config = dict(
    norm_eps=1e-05,
    rope_base=10000.0,
    attn_scale=0.102,
    bias='none',
    init='trunc',
    optimizer='muon_variant',
)
MLP neurons of a small language model. Each row is named by its layer, matrix (gate and up: input weights; down: output weights) and neuron, and shows model dimensions 64-191. Each number is 500 + 40 x the weight over its row's rms, rounded and kept within 0 to 999. Numbers have three digits each. A neuron's up and down rows have the sign that makes its largest values positive.
A block is one neuron, or neurons of one layer that tend to fire together. Before each block is what it responds to, as a language model described it from the Wikipedia text at the highest values.

Description: Short subword pieces inside proper names, usually right after an initial capital, e.g. Ro|ch|dale, H|ed|wig, U|ch|ijima, H|r|vatskoj.
L2.gate396:496486489513462567526498517499443511509555445448537505577503571463529471408440544495490538522505562517509523495506489456495560532526548411576516461475480520520583446456521516513490466515559536513531445571571548463456580537543457484533521532555453409479535439488464565474509491557590495490450525466526498534502444539495608535497481537473468534419512510426454515562491506481484457457481
L2.up396:514452495543454530511509514443430550475482467409516447494571516507517501481432494372375487519467464557505456532432502488469488488523483531530595501518441516489550506473492513501534583504546432503527469548553426475539488583498517462493502584497381509545512450440525462527501469517512478479562574543495498541498469523499461474490526494550486572513546467514506489515471450557453561540497
L2.down396:538480466555490523479527530482490556481492456494503535549478485472487446466512553471438516520526494514504545486441568472440483551539589355523462510436516474588556549472486506437547482477519506556562498504545565477508606457453473480552510473511474474566477526479544477525592492481574484497462529529468469577473495523504550492480434486500486513446483588478486520585481519532485466475521
L2.gate1158:502501496483463469491499473511498508467468495586548503514513455535460562558471499474544504485457495525521421561484509464436523523488528498563508496573507568566446445477491466518489510534492459507504451531463524564541501471482503503500511489655510454488582479478520503553587424470464508519559497542491482450542462572559498533488505481506487516557462553426491507485456428487519555485442
L2.up1158:522461490573550535501473534421504537512499536500532559487536489502555477504527481474529448488542546514611521467486491512513561483546458520497581612510488563450534519566531496434471486531499412560366494466460587497523454496501525442501522465468507544533460490529523526478447575475506507468501539565451521467479544571497497574506526490435538548500548471500496540466615555487523453534571
L2.down1158:524510491538587497504493510528554449505535490487436548465457468507495447460560459486489482528481419488551513458467526458520530498537465410527512505479527434527558441547509545444458515444462588549470566512405458410441513485478494493479471530536475460500450542495556494465510522527481482479486495497454445490584516433494526481503525480499488526519493522501452488569535514459477524474482
L2.gate1190:503465555472540478464507448486446490496421556496497499530504524445507501498507515542542423588483495530559521457420533556484526500554484544473488486439499448535462538511562474449522554526487509439550502474532419431460528492508498506527468558531461550547504512515470503493471489523528512509509524524532460485549516485495469527489467517522405556524496515506525525460532491472492510586469
L2.up1190:447511537493521493486412445431480440529472496534506487533499448534443518484493506487551476419466515550531480429484486505425474522469591449464578467513529512452532550529495451484459495480483471471491557484508374512538482512558563555503530451454437501520547557542392539444442512541458467526460464542450551540511455460500480471499416497491458499453509518579537468553425458518529477463432
L2.down1190:492497513581481524534474458479457517503522510485500481484572504499545467455474488516434513513473434557453544540521479553449556479477461559448447502576545435523548476458544402533450511424475440543476508517474471475528573525495545513442568570501545495422498545529582548511522515463476493489488476484543533512494522512518460476532507512497534533483442549448462422499516418441471479509510
L2.gate1240:419503564507538473532544428491500491512484544497517479481417495471539502525538579498515437556515499526439524515531409562506556549523596502516529521554532555527489546499540507543488551607501560478374495474518519491579501527516497499549558453458482503422445440489526460531470525500503484481553446512515468470448522509559529562504474519519540485532450534556513489487517484516516515507510
L2.up1240:471495475552513562439497499415503529470512491438522458527540596436493549465484529583443459572506406511486461449431464491518548490552526515474501468511492531505499515538529573567527497529507546520455507518506532501501489497447457478542468506586499504554449473453479542494550521577482534591507489500497502489458419563550518471484534480496493492434495443479448544482489492390497519449510
L2.down1240:520452515618496518460542492444467537535496526465521476560431453509482422530530591489515478558469493635536564464508492527558558487534553397452475472522430446514555498509499601497459557563465540528553545414514576447459443490553476510535514537515480485477436502470553530430558516531509512484564534555495483548521497473476470474416489461534531510408450562530479458512455483386526502523490

Description: The s in Men's/Women's before an event name, and m in distances like 100m; weaker on sports-table pipes, dashes and years.
L4.gate238:467484440479484503533510505599496552526475484510468467510506472511464445579486532516470490526495445501477510518502439510503495515528507549490546470538479568512400460528513577506508455539483528524492497525475559478472570458548445531455474507479458521526440462486529425518477512427524461511520478518469573534440531537496419500450577469566491544463479425497543427486543570580496486520476
L4.up238:440474497490532500511390466469516486577493491549470482542499446435537504512525574522495482421443547505524527449499541522571527501386548454496501500521534474510563549519499451551481557494532518525572570461452482514479424485477538521569415556470507440473543437571425443528478531509539529494491384500494526404486502527462436565492505508452509467520511457449506536485616506485471497512508
L4.down238:509521494499496489460509514480467470473495511532500517443441477505467527511495528516543451459506493485436498516485534591505483488500509464467518494518557532490464514504453511497506520469500508479501554512464512467484527512510482441506492510524465466518525463521467524435518528533491529542565490457512508522489495507579467435545444499444503462573515546505473506529535463475469554504491
L4.gate366:489516477501489501441504503523527497453522599518559510546529512478469541471519400427521502477505518499411492514519487475519492584471498566487526411537503523463510486458473464471564522512507531499445488539441444495466489493560565532454507506465492474480515504539502453505475492504585496533519456536391495474549538536519517593468456454456523500527519553453492525570493495489493480466503
L4.up366:530546529539520459609470541467453481482539448538549548481562530503501548551549582488540435480469544447497512553552539482556559472528535482509530572507525469458471476498573512458485510582480478472503480522526487502528493480582457506467494445440565490555463471579521490547500435419397473437542510512538581470488532528473555591421542492550512504566485483560497546492504528522566474499494
L4.down366:469453429487493481590547526463460535583452452464501466460490509466504495519501510521514593571484528475500520465558531526495444608475503545505524510459499482519452495539494469410514469549462481507538599448491517462598537445482547463504509393441488460491419519495499590509498477484561473535489506469448510458423571435528529409481511465493542432516553499560448568476502544491480517430519
L4.gate724:504514484489519587583520471486491547557462463536576487491480528558500485483534491525546540424497450563436494514560519514453561540542554492544513412468460520468515469538504458491485428486521511501494420436573569575458418478571460501522533569561423511543499487512536471450447509499577521458542515549504512528453521587510512473497509532506511456539505487451459595374514508495462475466508
L4.up724:461491491533446536510478538482555467460502494505529519553543483457455517532473477580543497567558499515507567555478500532511432547480525522505539520516460477520442505529479469483526501547546475623486505496510454484473553464526454453554455525531516609487519601476497591521523598423426459493491503503484444545492468451510523523488460494611594451516486486491504533432519503508450430456466
L4.down724:568568516528538444561449470473553552556451480525529533465554460457489469557527454537494530537517417427487496502492476454523520521455502489518569443575488490519507512495441469459484552491531515508531489549484474511466553458468449545523538462471455417535495565585531491459477457558491455544451506485484562463471504471462423452540497503494532522437547479509523465567495518493476484438455
L4.gate925:510589522505471476500458521527483535530589525467487495507513483446451484532515503498529542483455492480503515541512513607519493529475543547447549497496483497488534516509494470490491571472505479505458510490482439433505461545586529520474493540508498528528573493531510520507534519460465461499459472515438598518487479503525514483537459533493486566574511511574583512453512472513457447466467
L4.up925:484491494540574497484501470444515585458514497378471461454474511548565474575437465488516501475486487579524532487511518504457518497472545554518513501437519420420494577538476456573506511467449508539502514496479507546444485491559456474513504544527423429572459483499475513461453483487540499523574520486465509514526534571479479503541497514551498493537574542474539554513460511536474509446453
L4.down925:547556522527493468478474488558564454568530551444523422537600530443487499492551537481476523542497458513565434490556541477415549529474518420536491519520549528499483544554472572517445510539535476497498548499492461536522466431520513525518518559496455486481498538518479545520465523466461531583504494481450577590541542501450468458454498558516510575555503516474525518514512517463471480508503

Description: The letter s as its own token: plural or verb -s endings (jumps, touchdowns, calls), or word-initial s split off (sailor, sophomore, sans).
L2.gate484:513527538550463415500496493507545511516450570492565474481520513480515473494504473513501532457542454422537520529527505453480428514520440524485446530514566467479441557530476558473466501504507516554450462440500405552514497424524458466514532401505576463465450530544571517499544489469563436491481498507461567466547565415393457492454509456462481436498479490467542447542506550496490453462523
L2.up484:503497462489473544478468574510508537455471535480520559425577522504517511532478544519486532467547442431430537481548515520478487542538455486478463492476521448466517431551523481491528489455462460491502551521513446505509456492542475560505463518402483451451476537505516547489492401471493477475553525514518537462502531503538446490469477536536469424470478456475476473473540478540520538501476
L2.down484:536448537518511466568537472468563496465561450524497550507502494509415499494466553459485450508501442500525506530479486552508458551509455508500430451538488453474558433495523401526514465464427492437490511543512528525486497525571576543477549500489589430544511547558520551443521492421495494462495501553511507505478482505511490467428502522462552501464536461491442491451579439479561536475488
L2.gate1179:504497534542496525405465473488525583555527502473483491439480540451512581522491543549535516442566464464474491476530494457544448500481507510507502548505494510494484488534483484528495495517527574509528475428463514523525510441546427538559562486524488539514507505538445576441438573470491499540501580457463510481447452462451498567458524511454541484481514487438546505487468557470562543493482
L2.up1179:519532510569524551496517439519548520458581485487525511508475561498568491538481509537469463466495486473572524462553502584552478552521502492557507539531476532489478548535524458491547583519535492544523468530588487496560468451526513501545456536463527508558448480439523514425476464516477459550573507514472518506442507501454528523492537540520500478432525533482554469465502464487543500498443
L2.down1179:517427527536593574474531556489459518468558481562469479422548423469472464553528488547498446465520482460546500512492562529453501500523480484535470522534443473537480504562484506465530513452466529509577461460470505529498526496469512453616412521511472498471450540475498491481517476490515448480519511584484503494480456508462539466423558442484524500523530534460433442463529523535468485534560
L2.gate1358:474475491485522488508523568491390472500456491497493465472531469548532457551536438499501492487508515495498461501509505575532599550497573468445530530493517513505488472433482461452529517447484507464475503587521508544499518545461514421449517535532519484577419534491470479489457485533460431491435462505481532470506475491571420506439428463505547478455536483571487506472478429544478485520440
L2.up1358:457474480516485429522520492486503533477517484518467498526453440533506415476439442457465482470523428388472443468514471536496521501483497533521515467517543502514457524512532541457520555475520525523500467492461482457409510552492512509499428508536513505496516501476513490451456460536532496507451487496489500563535547516474462487517557508484534508462429454535571483498459536469518500442444
L2.down1358:542526505503520505570540524513491440466480508539469475441490528545549508487469509515530466432544482536549504483461531516479475484487486504461467515537473500495459549467461526422484561455481536458510483503448541532435502565445525521553484466471562469487512470597551497528472466549517491512467520478514507550521478532516414488510491477483432490460575500452522498478509461477513505480378
L2.gate1472:519535482450554468447526521484490469463497482583546477420459454544501500515495472514515527494460461505478429431508538519477516512539530566528474415560526542492405471481495544526538485558511509419488526463496541521490449508540439543502521541550485510464575529504511497499434499529560499523527499494520549501506458499533560471537589510421566482547499538530518475505479442557576473552488
L2.up1472:521536551578534603527440512435471525449468472497461484470488572469493496546536458545500375537507469539485488529516500519479526546476482485480547493466534475499491508472504532469418518518535490562446530455574493477503512492447507509566537531532493576522463428572523540516433486442520452513531467572483495399487508491497524537524508522476411555516557475474534560502562512519567491495486
L2.down1472:515515498559478512526521477460461474500520469516495581497461519471539602512492460541525462508527487459538473493524541458512555546517518483547560475500577467437505495493545478476476487562513576562584539480442460505597527518526523502490491459477555551458546588468523535552472482496519487539505460592507499532463511518518551511569557508440456507481517552539489519488502475484562564446533

Description: Short subword pieces inside longer split-up words, mostly "er", often in names or rare words: agglom-er-ation, Mac-er-ata, Ag-ut-ter, Sim-il-arly.
L4.gate777:444502447547559540543466478465456536490522508528513437452381499529479484418485519449580502489522497445484509514498470508446525561547438503477453508458493473452464499550426574500495503482479427536484449527477507533534530526446496521434417497442496492553485478473413454538416568551556557437466463508486490541592480495502482396523516517516498416511495535550483466546447509489512544473492
L4.up777:473540454428566485542493509529444501535551491475483481499512436541544484481461535520490524515531480437468471533500447540519510517519528544497523539491434460520487543534562503564545484548567515496456464452509479548473467494456475455538546492578524409498534566416493493564456467526501534540586487512450449496458508517513493512513455513551537484534472490454508494526527518565532501512481
L4.down777:519465556464437512484525437536546488531467553471464547520500478480554397583472498459502513497518520453452484508492523497495551522546454502486486516456452499488514509532488455535483523449541473475507464494511446490530491510519497514525453445504482485459434510502563532448490462518462439524503585484519504473486487576455478478540461512558450528504466541497534503503469502466528534489418
L4.gate813:527525440485508553493517495469445528561513512501508525549455565504502450580557553388445527516526443558481475516508509552479484511534484512430508482548482499478544497522518536486567533521485505429447512486491447486538557476499478559449530558508515535471465473558431498476567494458520492594442518524530481445537486487503469439456519500511452468409457402452460411489434511444531534494527
L4.up813:548491553463475514539518434455410557451529539540529539533500529497489507489453465540529530561474433537527490533574482455490521526488523474508490436485508519576431496497508600443508540495526512486398511526487518447497538476556437578485451480512465495555477490496521503471564452460487485469488525455509524503528483502540542484578586452479469438449447439426491494505461541494484514446489
L4.down813:495416456408474526499438509500421474518457493541486511466473554451498461522574536512493525490545479499513522498511451557437491453500505523485444532541476453519529529587538485525551499526497610501513460485396495528526571429513549506468485466458509508481480532453500490521502540490523539493496520490490425538504490519523501502474495470507474387516413483489546472550457459520488533468546
L4.gate882:500477481479491471507496484538559530471555507427461500503482469473514501464550513465514531452430577526607480510431469499518521491501502493511513537429520479480540508563472558505548603525509498501487521499509507467482482567541532503493464554536460491503500552519421518565528509455431545509488542555504541486486558532586548507523496544546461434516454467479446398562443513490459465527512
L4.up882:492570464529493544508546498460570442503558516493454522465545466459489527515460511513445483509498526610545546487551537534483487502488454533570546468498562502466489531524512578502478484586496510519465434495500494544530563511485497560516501510519529476491470477527534522473481470547468466472531508462427450482448487503553488482490488478494563510518542481488555499460525540537403509459398
L4.down882:503532464542476509477503539442453448520498479512539473496502481461501506521503582495483493480497534514540443523483490473517538530478547547457485550442562496434558501468555495416576432452492442419464545568444526485479514400421499441514452485548371530449462576523555428443557489502511525531566462465463513505518423433473580503464433484528471456472518506473516488507538572463473483453504
L4.gate1256:479505508426539540515496483457412553483459462478486468483485485483473477530501519429543509503581489436454503516514534467515445506472489454436513410483534475559481486510617537509445543550434558512503523485500487492395473541472576500496442475494430494425488471519473490515524509523500544472500522449509551494544453494460479522450497476570480563494556548550483486491493414475442549546508
L4.up1256:523465482511509460473533562514553544531533543480506512467361472477505485452527491459460542503537531464523473536483493440505486451492510423491492519546476511543498469468369479402516494540420502505448431494449521546533527495551449515509572456522428523494504443498497484546482504566469510457446486463547533575467487543540494465463556452502582427476536488495477506515525496513524492482498
L4.down1256:448479475434449501454512503532542521458539445501484526500448523483504555449478549473521487527453503455514514478614521542513561494523433416422565511510482499472514498505514445488448563482497555546469576530462464524527546481455534498499553443536455491420475525472488478459477464551467507512448580511480488536452538469453546464492553515484448462450546535522447503467475475509483544442501

Description: Short word-piece tokens inside foreign or rare proper names, often a doubled or single consonant, such as Ansbacher, Puccini, Jeddah, Yongchuan.
L4.gate126:538488482572538510484485403479430509570450565549482454544523520440488574450481539578488475474490553466516492541489472564492506484461505448513520537534545577513479515494484528529596553508451525519508449540549496543490553479475476492567484501526455469514444474456473564529483504517589572507472392515532570497553513514553475516512503565408541507475452476496488509559459458605526465418494
L4.up126:458497546505500472485536432476437445526528510489493531504479468415467497470468490538494468579413587452507480555436490529533546548453521441428498536471515551506516474482518468521490545460443457506495454544443493437519540463469469465562492544517497450534408528501536485484480487515510490516534517497501447475464460525539503428467478543440550592518488491444427537537472501564478450492547
L4.down126:569438609485435491413459474536494456488592505494508562437557483532398485491506501493520534529500431522513524517503456514532514463424470472500554481599461554451460484519535409515381499450557548526500518546428483437545410500525450529513503529468474506492474506439511512428547530508430449534496577494527459538495484553456480450524488539548475504532476473488524463482450530476534511560450
L4.gate341:477502542504545466513575488464467590548542542516466528586480520435477533499525493464478553543524457424490424511538511480405554477468458480482531503504514513475520568497534520549510510502423521471563547470558523495470593489507504474576481442469538499503540535524486479440560455495468469459450520587463550527507496457465492529433476531485552503551542451374536548493487529567479464489505
L4.up341:549474437498481519498451511409531494512461517543453483484510481503494480448547491525553541564482532520518547389472487568550493476496564536499518474490437484475492443485512474480578507502554499456606450542458526512474458454538508450566480489558489537545537488537511494480458481507551583553456481501539439503554523525579471507538553478440516463470552460527583499545420481525563507482520
L4.down341:444475538454445488516459568517449487503540452503492474614418461442553482520442598527523514537496486484472553519508447559538547540568568519504536468448474475511559431438519484494488482558483520468552517513473470499496528592554536496475496510551500526562423538481530507530490557517483492518543482459514501505499486461478434463488516486528517500451507493454534526493581468483533507531482
L4.gate595:450464544533530511428497476511423496529502509430444501456495417484597527506543516460521500538435477518507498518524544519547463506508545462540497507557546521567438536495441493457544533501485567544520451517524477458507536513597413522541486487495483501509487575455489556536347483511402369435524560571542515526476414515492454490468532486479470517521507444553460459489501514507548482551488
L4.up595:524445495466511473479491499487442464517447560498478456524405423432508486515450533496472468527497491494485534526459512476532447453528500534450533497495490515423506438532532491432519583516496601531532529538545559493458518490481499455475462503491446513499450522559470555527506517466425397497512496532461499538483474507453458542439542432569429532431483506529512519471509448475566519445495
L4.down595:524500526576477521438528504457520462489413520465464449520501412455516461483486503498516485536529493512526488488475467542505471477557484445489531554492497530509460500486509457493518500437536535482518511532451436452435498591530497472463507522452451533564473507444386594532496560592436389463449509512505561534475524561513565540544469476514410491468434500449563499566434450511507439475503
L4.gate957:502500453519527484497498431526515558559549523587492454543576496485480407377557466516522460529433517460453461480521442543455500426525546506511539545502450498478515465467458505486484461461509429506602540489542540467491508540558481421519505404496537496432417577479440551482435461540495503438435545536522556503505532535540527487493536513528479460475498448405437483525511479440548466518518
L4.up957:457465436465465466545462448485484546495512472530522460499484509493488492566502498501535571524499528532485438500529429503557535480437498549484467508519510544495464463523486533542548498462456525456575429568515501480436484477527464463492537457604463564527477544527460556543501470484537548491558541506540462496513503474547511496520478450512564470543436470554494514492580511519571470493547
L4.down957:481563580465464482479541515521491474537513558465595471472511435475493527478463535531467491449508510459495502458443486501530529528506507530507408451598463488551500515477487491491492541527543554464456452499485571503413468484509569521480470447479539488501453496525502507476489460514544498559507472512510527510582487542469501532564543515472519544499486495512435497451476495582521555559482

Description: Highly predictable tokens in tables, infoboxes and set phrases: "(" opening "(age 67)" after birth dates or time zones, "s" after Men'/Women', and endings like "of all time" and "back and forth".
L3.gate1400:509588578484595464528464506466559527529540479476569538537476522509474503502494431520450514496529481422562553544493483525446482472536478476490527535458525533456456549441478459525514522491518505474453494512482571493421486493536555440535537486498430426472511512497566501500522538544570565448495565488540480494375469500553498540543465558492487502426578508513493493465468493468457511514487
L3.up1400:506556387492438477498504463495475534507480492469529497506447452497495428503495455524481493589553443488513503509565540443496502493548494509573465502439520494487531488571514399456518524543496542461574542526439488506468488464507440533526519364456522452496443519514475479472478549517496560531590536481520528518500484456477525508479479458550473518503502536483519458489509498489476483489487
L3.down1400:531528513479545543501479512520404373548463521558472526561603553524542479456539547525520530454506567549474533539455400519533449562454559515505505512624475594424452501477526470448453556462512467531504524510488506486541501498471589513522470459584455483483579458512463465533481526562526466562519460474477457478416610422477477544458494525505551472499500573497478554494507566564553453504500

Description: Short subword pieces in the middle of rare words, mostly foreign personal and place names, such as Csá-k-vári, Naf-iss-a, Eckmü-h-l, Kinderg-art-en.
L3.gate620:508440461482516507538474500433545464501464434469472462507497531540454563478434534509473492534524459495518516547431507477467498438550514508460545411533515526485474522537464530530485493436441517508475537534535477533454545551531499492493615487448394536586515472494509517508441434505566504498486547553498481508498526512516547456467530495571445509526544489521553570513543433487444376534501
L3.up620:486497501521530485475507496581496500493519450590514453584469476536390523556530519493499491478493482455473444482574474556525498575582413482444577488503529538469500531526517519504560551520459489551503553507471507526451455481516493480479470471526492523496510531494546541452549510479476507518491529520488479455520512467483527572493501441516477463491572438441495457544483476485505531515546
L3.down620:517556462443518563497495527483547466491563448505498471456444468453469545456554492474511505495480512445492489520433530467500518542481457432481566520506440508447462497502502479490470469490603533487485487479540490476523527552523457519548402509590616491519508525544494494476494522449477560483484433478476491480622508488436411483542517461482447483506451448544499425485509528499538521546487

Description: The subword piece "er" or "ers" inside words, often surnames (Panicker, Keller, Fuller), also Bigger, leaders, eagerly, erectile.
L2.gate539:493468523501535525428488468448436538595481502482483488546457450534489429498517456548477472510472505501501498507488479391572525531480472489480569510462431459569532540414488483509449566448456537444394505529522491521544485417459512425526511557597483558466575492469526470544555422514544439509490511524440533513536525528465481470518558563438482454475493513518462579439523509476436495483473
L2.up539:507445512520483528539533504520507426518490475576503520579535621479511482527496509464473442518575465480511477513499441490531466504487491558504500470533508519489453504543529513586469446527469461568449490494528448532506525563536497552498507498457459498495533486461507613539589573491512529512593494472373428480496444486507489524478482524559590454448517525561427499495437505450552466519519
L2.down539:497484485482508530497584535533470515467545476544531408482439496514541562449523534412516485527529454467550536476570483532458559489516493503426510531493494525519592596420515507508408500467491463583550498539519505556515521452478559495549473481474554479529483549478453515474532467533523409501493506522436503518517530498488459507532478466483486483460412436495480491588556465496441488487497
L2.gate618:456469482473530530509466532465510511557520493528503462545513466526457526526429491524542469536524467524491473444563466523480418436569508468496470497469504496449513483567493515482584487538548452496488462469526503554498529463490484488511496432516481455502518475505469467531491530481433425577453584440538487517458443495546422515451476535393394475492494473522496454504510565570556511520550
L2.up618:533442505580489525512471502512506526488540492477506458485478552505505466518497538481566553566487542492439493468455494548547439490592500452533428506468474494485484403536445475487494479544512500509487544530565458537545450522518482514500518494495533461526550482461450536463459421521513435501530554570500525537530438449463478466509460481498481462498447411444467505520468485542478522439549
L2.down618:444514477535431518521530493500462507528507454505484541552490546496500465519509420554491529582542468468454518521533528540461463452586581466488499492481480535486407509493500524452524554546521481468475510445495458464408527485550519506462540419534444477501543495501472491500461458535547485515453549538547499508514560511515563501506526469456493513528493448500447444586512425503508479545505
L2.gate1136:506472551466535510491498449462472512552448520569453461467399435502474460492515560512511587524463453569480546528552536473524521475508455482466442474470395496551487588404550572543466545584520510506442467498503513481523442492544503465566451503440484514500509558482489549470451516515501501540469535528489487508450502453456511484476527510514508470507471473419536446508527518481464495624525
L2.up1136:498456436518542566486614463446517486549533509540477496511459471409502461574504450473528513526546540475520446479458501503453463506454570545549500497513476448462525468525516478552494512520529472422522494495406535490552522552526488501531425447490452542427489497507490526471489513479488505465465396558505475492528478527501508462480509487480525476490535492513505535470459564486521521469460
L2.down1136:516492485564518547465498558523520428509532473535517485485458522508485449503529437493506501444456526469575538547463458535452488532557503506470521559451559463502490502534454510471491498430493505481508558446566448444550495540436542573493526452560514501468462472549526447539485513510485478468555545537581473418480457487517489547599491471510521494523521503493459453473517495501530458474518
L2.gate1293:428521533510482515486475489510507423596522496461477504507478455489475461534437474478557512475494448531518538525442578494528553486500511495563569526516460553485471554451470478556449493557507544504474458492519546413522522584475558463498557572541469515502462542526495543510561496493560551530495471539569533489489492529514458447567472455460509483541454511457421480473475503493522506458497
L2.up1293:468480576480409499530510490576510527453599486608520537562408462550542575456476520448519470469434566450551450524516501566499548510523498512418546540501478564533564467467473503523500539462499523468499546499500499476561489437494476517497491536444575510494535474552554567430573518495477555493426431475515478537526495499485477533511508562505526483504464430484467508558428419506451551471523
L2.down1293:554548422480488516532447562472500466519517495509434518492402506510460517498445472366490517505384504441489513430469459478521479462536457444516478553456534514481484508537516484567545482501502501469483460521503466504435498504477464498534458508474530553418581529550513525493508467535503516443463498561470526511505408463482482527535563496510565433479504510541488552462516538488496532523418